Part of a small language model's weights: 10 layers, no biases in attention or MLP.
MLP neurons of a small language model. Each row is named by its layer, matrix (gate and up: input weights; down: output weights) and neuron, and shows model dimensions 192-319. Each number is 128 + 24 x the weight over its row's rms, rounded and kept within 0 to 255. Numbers have three digits each. A neuron's up and down rows have the sign that makes its largest values positive.
After each neuron's rows, "fires in" lists the words (lower case) most often at its 100 highest values on Wikipedia text that the model never trained on.

L4.gate783:147130143100140110144147122110097167096124132144146173092131158127152144163108158146141113117125129125140071159100140082092149119134107139157160106161146116129147185147150142121109068145113163149109153100117098138102123134110158158137177130105121115129134161128131105116108142190101115096187156138110122115075136145060108145134114136112172139132083102109111112125131129113144100133076
L4.up783:126155052155127125143105150127147136128101127128095152115080172063102136152160142100126118106141133129164115172120148109147109112129140128110129150159134110135119139130166073092087140172117134098115175119128121144125118129132182136114109126137125146133089163111107112142123157144122088169099151137119128128114124161130119160103127156167100151114122112114098105119156128118097133136116
L4.down783:134115130080135145147145139112094156076119154139116139194142111109135130171173113150152108143106153149160107165142144143111111091131135083136127168144159126093157160124109111122144126173104093088146132139110130129137079168143116188119143151143089165139150154140123144140140133175115100119082121139119174103131135144096134141139131145157153123076131109066112084139144134120152056130117
fires in: "by", "each"

L3.gate310:131158128134105128137124116105119093143086119128128103122142107137180105121095111122097126145150128109128117178151127095111113101094102167118050139112108162154077156100123125124115082193121137194108157127106118149103124194107145149105129119141130120185088165129118146081145129134126131123152072099154129176118128132143138141115108117125125108110130129136080116104082103145118150137101
L3.up310:073117134093170150172130152124134154110135126146171119149146143153171130144163120118120116124105097149129118150142122108076130129133125139109107145129099111132093123100149105111129147082173150159172121157168143123102105153076075146145175148120120072118129169137078177111144131132140129072111132118122136143144103123145111143132118156155119080124141110155151105173121170144154136132119
L3.down310:071103133159132154147131148137108132146122077158112104145137124109160130121119103153105117103071118128080133127159124126138129088060137102128148136104117098146173123075118139117145132134150117119139144157165135116117161131062134098162129132113081178126132208186091150181137156116106106101100144109119134145101112136110086159148172133092127078129132122113153100115079117131113162146117
fires in: "of", "february", "commissioning"

L4.gate283:124139132073130069111115114127157080093126117088177113179126166103130080146145147139120109185113102085147099140124135106138110146147095137133130137118093141154152119187197123076143191145090119110153122142138179149114066122127119127104127138091132113126109104141113090126155096139138174114135129110164123173124132126113137094122111144139109118101097143157138114093124129125153125123140
L4.up283:099084153134138108131134110134162105094140136095165130132190135098127148148125156177156103139142124100114099114126136118148144150138110125117133098147093123145144163125131116104129135117150143093104129124109168166178137172193086157156139138129128155116119085153094085088140102131110186133101101128180104148167113142130172099126099131169164117182124147148174124085134123119098143098117
L4.down283:126133137151123160112164155096116158116117189108149148159138150175136133116143125149107152128182108078134084135137131065130122164151115177129142147099119132154113116152160125108117120107116162135148146130092135138112099127114139104115135170086144129148100125107142150123118116092182110110098123128156118123093135103109126089150161158135090123132132156145132109102125112176114074196122
fires in: "as", "up"

L5.gate892:127122130117120122114124120109131137113137115141124208110132115128116142133138103098135104155180134103170125155108112133134093141172140149097138158148113177092095123126145116095169107131118098123165087134143136140105164151130146112119111128110128150154098120122153109129090129091112148166079106142099143111130126158128137157156096118142107162138113148105174133115158138145145107124133
L5.up892:119143086176140081102134136132140154101133095132120140146162120159089178137120119120140125149149109099143094157157120116106178168144144101113151175119121119133130152125166110121094112124126092131133136127146129132107106142132119135149150110149097143108159133137134130160126100101141148166102136117098182153149170151188185101166150140125105098155096142134119110133129159179097159121126
L5.down892:137099128133127142136152147089102122137139113125114137108134139121114139117110144127171076091122104138149167171119127132080141137183131134117137185123131105116144119129144149109099164156116094148103095136153124141116166176165149111122150152117078156058161130164138154114135104173131129112126184112123114153124081097153157111155119141132104101092093133119124120145134206132145133106156
fires in: "and", "as", "then"

L4.gate658:116098122149125161122125105109122173103115106159114115095132145136125139108069068080112105144154118162128040142126137180151142088119128101115126155146119119118123090109160109103104142154129164176144135155140104136138127163171124134095120147121133181119136137097132137170128142129112103137096118143101136136138143136121113092150148143128160127173123104079101178130143102110138130114155
L4.up658:146123122149137131091112121143144120150111116133116199124195152096157151127124087142117146119158142129113104158167099175145120179088139165124081141122137212119143159136086138113143165108158158156102115146103083103100112147118106125115113130095086152118126125090157149115112160125101134140129121144141155159101126125137141147111166158135115071115121122123117084109101129113134096160121
L4.down658:134112148138134152132134171167111131158142113138137085051160149121105154107124115113110121124115138125121162151111124166092121087158131102166079121125110113131138098149155142167129180132120151129108180148091117139124128120078095138127167059142093127136125113117125100114140135133081136151141142125144116131096151093140157163114106135154139133144099141140148125084132113107130130122187
fires in: "that", "which", "not"

L3.gate688:116122144113114107145105120142138151131124110126111122148113146112119120177155145124050144137142182106134121125146135153073156116112142147084175158122103112124129115113145144134103131205120119100120157159107090179104076153128115112134133157144098119108143140137116131088146172095111133145165125122146140136115113082140126126078141131090159120109121140084118142126128098124132126136117
L3.up688:126109166104099137156135159153139130109144060130150132116128050124132130151115137130124132142133132135111113122118104163128163118154112115110171127122135071175123112135128142146116134131123139090136164157178108165094111103141118107170116149143117129113118110138089143078133149132127108152115147146142157168122145072119133102104136113086143127077171135130107136111126131083129111125150
L3.down688:143113133110103130092091138112155092150145093131146167157089145167112121167116112076068095146119148141142123130145145089103086122117077160136133142126139141138112149124183130122116093171106093140118147154128129124133147131138095119145151140138104108137093095114111091122161112120094115134144190133147122160156124137090122099109139121101115177166139140120111110135117110129113127146142
fires in: "women", "men", "members", "students"

L4.gate273:177136106139101093117103132145135116144167133144192119138129110097127117091110175109157149126163181124097127153160151156157136136131140124141113127107101117113133124103168128177122093165141164140145161109143090184066137075122131148130114150125108138087121164125126126118162137152137118160163138142151126141125132112161132169129140167140115143125136118150128083141134112129090082108122
L4.up273:124101163120111150124108158087160135143136116181159121101161160121153145109184127161138118127120188108132069125121149094172133141088123125179086147130117114126131114145145165159119147177127123138091131127124163111106094111119146107137148147111128121148129128152144179120088113091120127110147120139130174165149110131139117166110161102138113110128116139140090131112140108124150102147126
L4.down273:135120127121104109144104086136153134113129144119144133101100134150076112099116093068089130143134126160087122149080129056108146123118127127108144140142091130120133118147119139108116124134169133133129144129147146135152163114156143157139103164123093169132138151087117112093153085151093146113140110101095100130139100094109117114137170165144155152155100096129143126105166095120138143117116
fires in: "of", "class", "description", "atmospheric"

L4.gate954:157110093133071174121165118156143134118112111111120093094124128125160120154133130111154143168142135104100119137161144113165123134113091142114130088145078139125140114090106144140164154137113185102094127132100128166178119141148153101141115108134115136123109156119130143123139124137125162118114174105107122131102118138099135138128146124125130091082095146141132102084106164136126101145132
L4.up954:128105163065113126145139110096121137135119090125079134146090128150124129128132122136162156140145146133117149108135153128105126156138142149119110087183122133125171199125122170111139115118125163125102146132159180112118131130131079154115113122126149177130168143157158137122117121117114149136101073106156111141134136145119129131135107119142112142083124174119122099099103106130162121137122
L4.down954:109127111163133142173117122152111142137124148105088128164121106151165168127120078111142098127126105101131125219130141145143127130138117137113154173136145132166095138150140119119131105134110111129106132140151135098149102121138134109110088094132104075122145141120124141130121103122123089085121149127100147142110176102075068157101138161119078120172148104143143137129127134139132131109136
fires in: "father", "son", "i", "had", "university"

L5.gate448:151141133156133123162127090154124123145119152100189125086139128158152105155115164124112105124164169118110125130157135061087093094075104131120093087135135129132175127143153138130091100162085089119134171125113144075185102143136134100095178153114128142116150122132145112088119098148118090106136131111137122125140162120114108163131110158118111133127129082124121127129150113108135108114134
L5.up448:099125125119137164149137123059168143139157161143156065135158134100160160120112125104156106162111159137146111110175106176076122070134153113147112142121137125094143113115140085118140128131152121117161112160181092187158141173140135185119126156129168121123186132148125149130107114143155112073112118148065164144113126174117158127113142138138166123102162144091177150113114147149095122108137
L5.down448:122107134136146155161107112147116136116140165129151114127129121082150048173114091154120163121124111156115141098165136168082147097133118121104154130143151124129119169135126130130131115173108108141122095173162110118174170119169136134147123101163114154088113140173131158133123128135120120137143115124139101123104114109122140123136157145168156097120163105076130140128162150101100119189135
fires in: "more", "most", "very", "less"

L3.gate222:177122105149091155103121081129136126136103117119149115140132118049135137132128129121119143105099135094099106153121170077135131116105099142095113112073101141128174139169116115131156146141151143148147137136125123168138136147173112126137141094111129147128119103151124146120091149139123111155120096158132146097091153139109122117124188132147112144120105108131132144138135101067140117138103
L3.up222:131145113151122141122135165140145137128129126133140161110138112119170120107100136120109117111137128143084128140142156090105105119096138140137144134145161111133126101165109098133158128161140132149147153136108082114119138138093103146168118115129111135138118102128086138132099081130141107122140104132144134122100076099110107142173134138116154135101097103135137065155133109126172134125118
L3.down222:130115117147111107109110121140147116127108117125118152131112136108148148137098154133078134120143134126137137118152133115131103103147104095183130136119159135144165144125122104111168154159145134104153144147145133144102123180116135094155127118139071121184117050102156158139133143138145108192162112149118142120106123144157107133105114139128135145137087160131166143165107129152151097127075
fires in: "one", "a", "an", "part", "1"

L3.gate455:054105158145151144117136159126147158117128131114121160147118061088177131109118153104094139172123075121141116125128081091110137109119111158083159113139153149124111127153116131144097137116126162178151116109123138147150109087119132090134150124150097192121166130118173125148125170138127109104112175108172127136126137103124109089138121148129133130154132130132124146095157117093110089118100
L3.up455:173119151159153178159137132144129141082110144129139142144129121157165130102080141112128170163091124104109082135109145105114094131158126149100086104155125121106164163188116134161128076105151160111084107146177132122121127096130117110121119108119122164098141131140137130148121130125180173121084089119096140164100089099132103148136147153153144137115177083096143123142146127143124129129190
L3.down455:093124117127108134090146118124122127139144113125101118115078095130177097113119144124134171107146140155132073125134133132153131126164143159112120120115134110143148116147134107108113145104113106161164154157145131140087144092108124114115186137123143142136148118120133135137169123132131140143159113085117129139149110117153150050130145119126142126135116161133154088141111116130128065090119
fires in: "became", "as", "been", "named", "remained"

L5.gate866:125117102148159149086116179144133149119171110122154162123127136115089132117121082141092124143070107139085154089139147120117140132186120167145204116130147145131116061111147131105116121081104140125094074166169098142120191130131136167161130143141129124177119139088126146139141141141084156145122144145123144109110155121122144123109135136115150140071116120130111133146115086150120152168134
L5.up866:106077199112175112104132157164124121110116109148129125121141138170131135091092140113136103119128141130136129108147119134151111140129119142176158107179155153136102161116127094118138113109124117101099121146102144146130123148152119097130145120147144107111157084132115134097094129088128165155137142099135110135103092114126119177115139131083125134124132138075125141140103139101155214117122
L5.down866:159152149099080064135128083152153148123099142102135090116125097161141145144133114141123109156155132115106121130165116106139159146127152134152141107124165134131164112110145122132157129182128128154129126107144141125086137100121119148135171187119119118158150142085119129132104117115146132101120160120128143144125117116141139134183188106121114110179174112073117106124087108099138134177113
fires in: "the", "of", "at", "by", "from"

L5.gate643:138107084139156136133183111149093131098110130124138083128144147149130100125120072127089128097134164149109115142112111136120159118137143146139082128155127115126136120105124147142119099136078146102110151096125128141133146131123138125086126117143150156144153196107135142141146130151138093110091090165126149145138114154092152130128111115111174187137117100078128123108132129086084120163117
L5.up643:103122130134101108167142140108097169140126130163081119130170157147187132129142132145155122092111120116092088128128118123122128169104124122139142146123132120144141133150142125133119104142108120110115137132140144141164083110100122139136142120108150140155137131135088126116152113136126092131144089169144138123099142146140122165115140133125137187135133113125091130190144097133128097162130
L5.down643:119133133144116107124090063137134095095157133106090110117143120110120149157102142099140108097122142137058127126125115141134128117107117112126136114119150083148103084115099156132130137152140142147172080063148111135126121162115130113168131129128132158141142154145131141099162142113116139176131114139089182123107081126110133148174119140168108161104096108105114164156131131117131125140112
fires in: "one", "there", "a", "no", "any"

L4.gate1108:139123115157127105087143144091139133144138115122143143069172099130122132084130131180154146132142110113151168117115137063124152146159126132095118137163114125137108135132102143103120104170127123095142131128097153125176106111117088124111094173126143124112141152145132101139112140090131132098169124109136124100135099170110131128156155127118094139146126106130176132130119107130127119121123
L4.up1108:091147118120120133139161127135183174137120118124146177138125129169139114120139137166134108132133106160103127124123095121177096173145094119146140129130105165152112121128110145132142115121143148152117158175142144158141122156149112103116113118147155122109112150142137091120153167127111133129172132139135145130131102130136116088087165147091160124138159151151131128120094121097126153145120
L4.down1108:146154120119144131124159094116079137139180098130093127131121159100138137148096123109111106127155133097149119129143118133144121129176146114109154114112116094106149109113138118144116116089144144083125155154154142133142100157127120116111124154139119106075129119111119155125102134113142125148086098130153101079121134118110136097118167108109153125119146110102140148169137076141158150122124
fires in: "that", "and", "who", "in"

L3.gate1044:088133095157157175167163154133094098106079171166146130128104147098171145097116102155095151150117157097112172108141119126156091116148114127116124194115114099141141153146118121124141167129122130146121123115056101183159128085166150109129151147147090121081140148174189111179106091129152149149120144133151104151117132129141086131154135084093111096106136119119095107130137133123148121129106
L3.up1044:124154117162124149159118173164093116104036127143154148116083133096138128099088115136114135184105141140066173125137143121099093129118093160132145135136119101113159144188135100107100172124120132130128130124095108160083160095129132088121169136109115116115130121128134129146132133113148169133102107138127100137061100121133134131109116120136122128113128135096134110091104131128122103099151
L3.down1044:119129055121104147143142153173152153146102141141132190137111113171131109128128129156152107150126145133168099123155135128047094122122155122151074123101136072150136101132125138156133127118122150148144142082146126120143120136166155084115118151113129134111118149190148148142147143148123133143103106136105119125106131123144147120116125163114140146129144106103137120103106177148124074108159
fires in: "t", "s", "i"

L5.gate1299:146149096134098163093079093115135086125132148142136077134101169141149134109102131131113076130135140093118136154136141080113123121121152111178148146115092157137088157127097120085161172136139114116074136117103133143139135116113136112138141150134166100084144150147137061145079169121082087110081131112119088128136091123083107137147141120176127150151129097135143098088055129118154148133071
L5.up1299:100177160085115136105145134099138147137133094099102129112124127119135135175132141080099118111096122161096092163147120183132153163136114112132165136157141152098168121102086147091160130125128140126132119130114112106128128120130108114147111121184111098130120111151150158160143141118155159089118161165125154144152118139120144141120183120155098150189134157125131130106147151120113129096137
L5.down1299:136139130124081100127095122118135113129149145149134122178123174094162162130114093103131115136116139126131088138129066088135143136122172145148141153127140165103104146115114101116125139153163087130117141142083162142121094134114137095130123110112135128126149132127172105094080115113129086144130116117107085206147136119144126168137123161153154121106086069118118116110138108109148133127144
fires in: "on", "february", "april", "june", "november", "september"

L4.gate58:146099124139108125123105117100146139142150104157169120146171151102157125104102118151182129115116163120137104135117134151110130171151116174124121112183097124136136157168156124089110156137135122115097110137145177123151121154112106117126153152117147173103098139133080140121141138144147117094161152099129120114124106124143101145090122141136112122154131166141175147134138118112085078115099
L4.up58:133113124113151118072122176123132113121074109143120140119131136124113143131079132127166204105099135094112141146154077110121146111132121132149129145136116126125110130117117162154122122197174164134117165082087102128174166119163103140127135175142122153145123196114151115176117108120139131141170131116139131167085134093123122126134127159106126155173101163147155136144144121105139114138131
L4.down58:145126161077080092158133129146101145137172127143089138151142140038125134111085137111078106137136115096117156142148172136140113143117114109112124120122179109115158108141100103142131097103136141128150122094100139096123106133110073109122131147129138117110111161054176089140167142132129163152169143142096106122130115096144145102088124111130135126145131162132097121174154119127122160143080
fires in: "that", "from"

L5.gate1286:118106167117108137098110099119089129143149083099139074118120121105125089137092143134114125128106166132106139153110146148147124145098130131171124153140055125111106097145114136107107167092111128151128132118110158140123093160168127107089123111134173115142116165101114094103134135153106113146170126152107156126123116135107111100129135170134097144075117130155131087106113143186125116159119
L5.up1286:104179069134129098157122144064156132109110118135169114128152104152134139193096137112132132085153160121098113070156117109143162111138146115158119053117137136159160138132160101064116143104122139180175114126107130131173118159112122109149183112102120157084160151143140122138130156144105167097135163141132125128116146131146119119150092127103155118117108111128156144129092138119105086134117
L5.down1286:139150124124161147086130151198156097149125133094132121126128132096096164148126121128129084099150107090151110116134127164132148114174145121084153125149144111171103132113149144146138128137146161136155138100144091126103118154115106156098102097122137142138136113112114152136094123136152171149114120113122107174126160161145136091130155111162136142125143114104142157131142128182122138156095
fires in: "the", "last", "any"

L5.gate1043:112135092084147078139101117109084120184098139149158107114110175126070136102147160108108131132139188125115137130116132153102126130103168115088113162154129145139133157116107131111140156152129115154125179141112130124132133126099149135121130118149117175152129183118154152154152101126133148164107117134129176169118094154130137151123116141190125134095090135114101101126147149079120129158149
L5.up1043:145127141121119109132121135130157141112126114147152122132146138088174156123107135129142156122139110117091131165109091113122137103065081123108135126136138164114157149154205112121115132103158110124119125125113169177116053098135192141152149127145167176152133123138093124091114149090111161128112124171168136127143159138167142145082122140149153147128114134101122123107113124140137113117136
L5.down1043:176126121121119152095124162153121142129175057110136138168143151073173180124125148161124110132144152107095129141146139128102148150128095103174150095125127128140114116125132141118143088148133109140144112141117090141120152133165137152150131160140126154161124115127135147142159172115110123124122142183140146094103140167146112159108144132194135126135129112130140136130144127116093115112109
fires in: "in", "by", "as", "at", "that"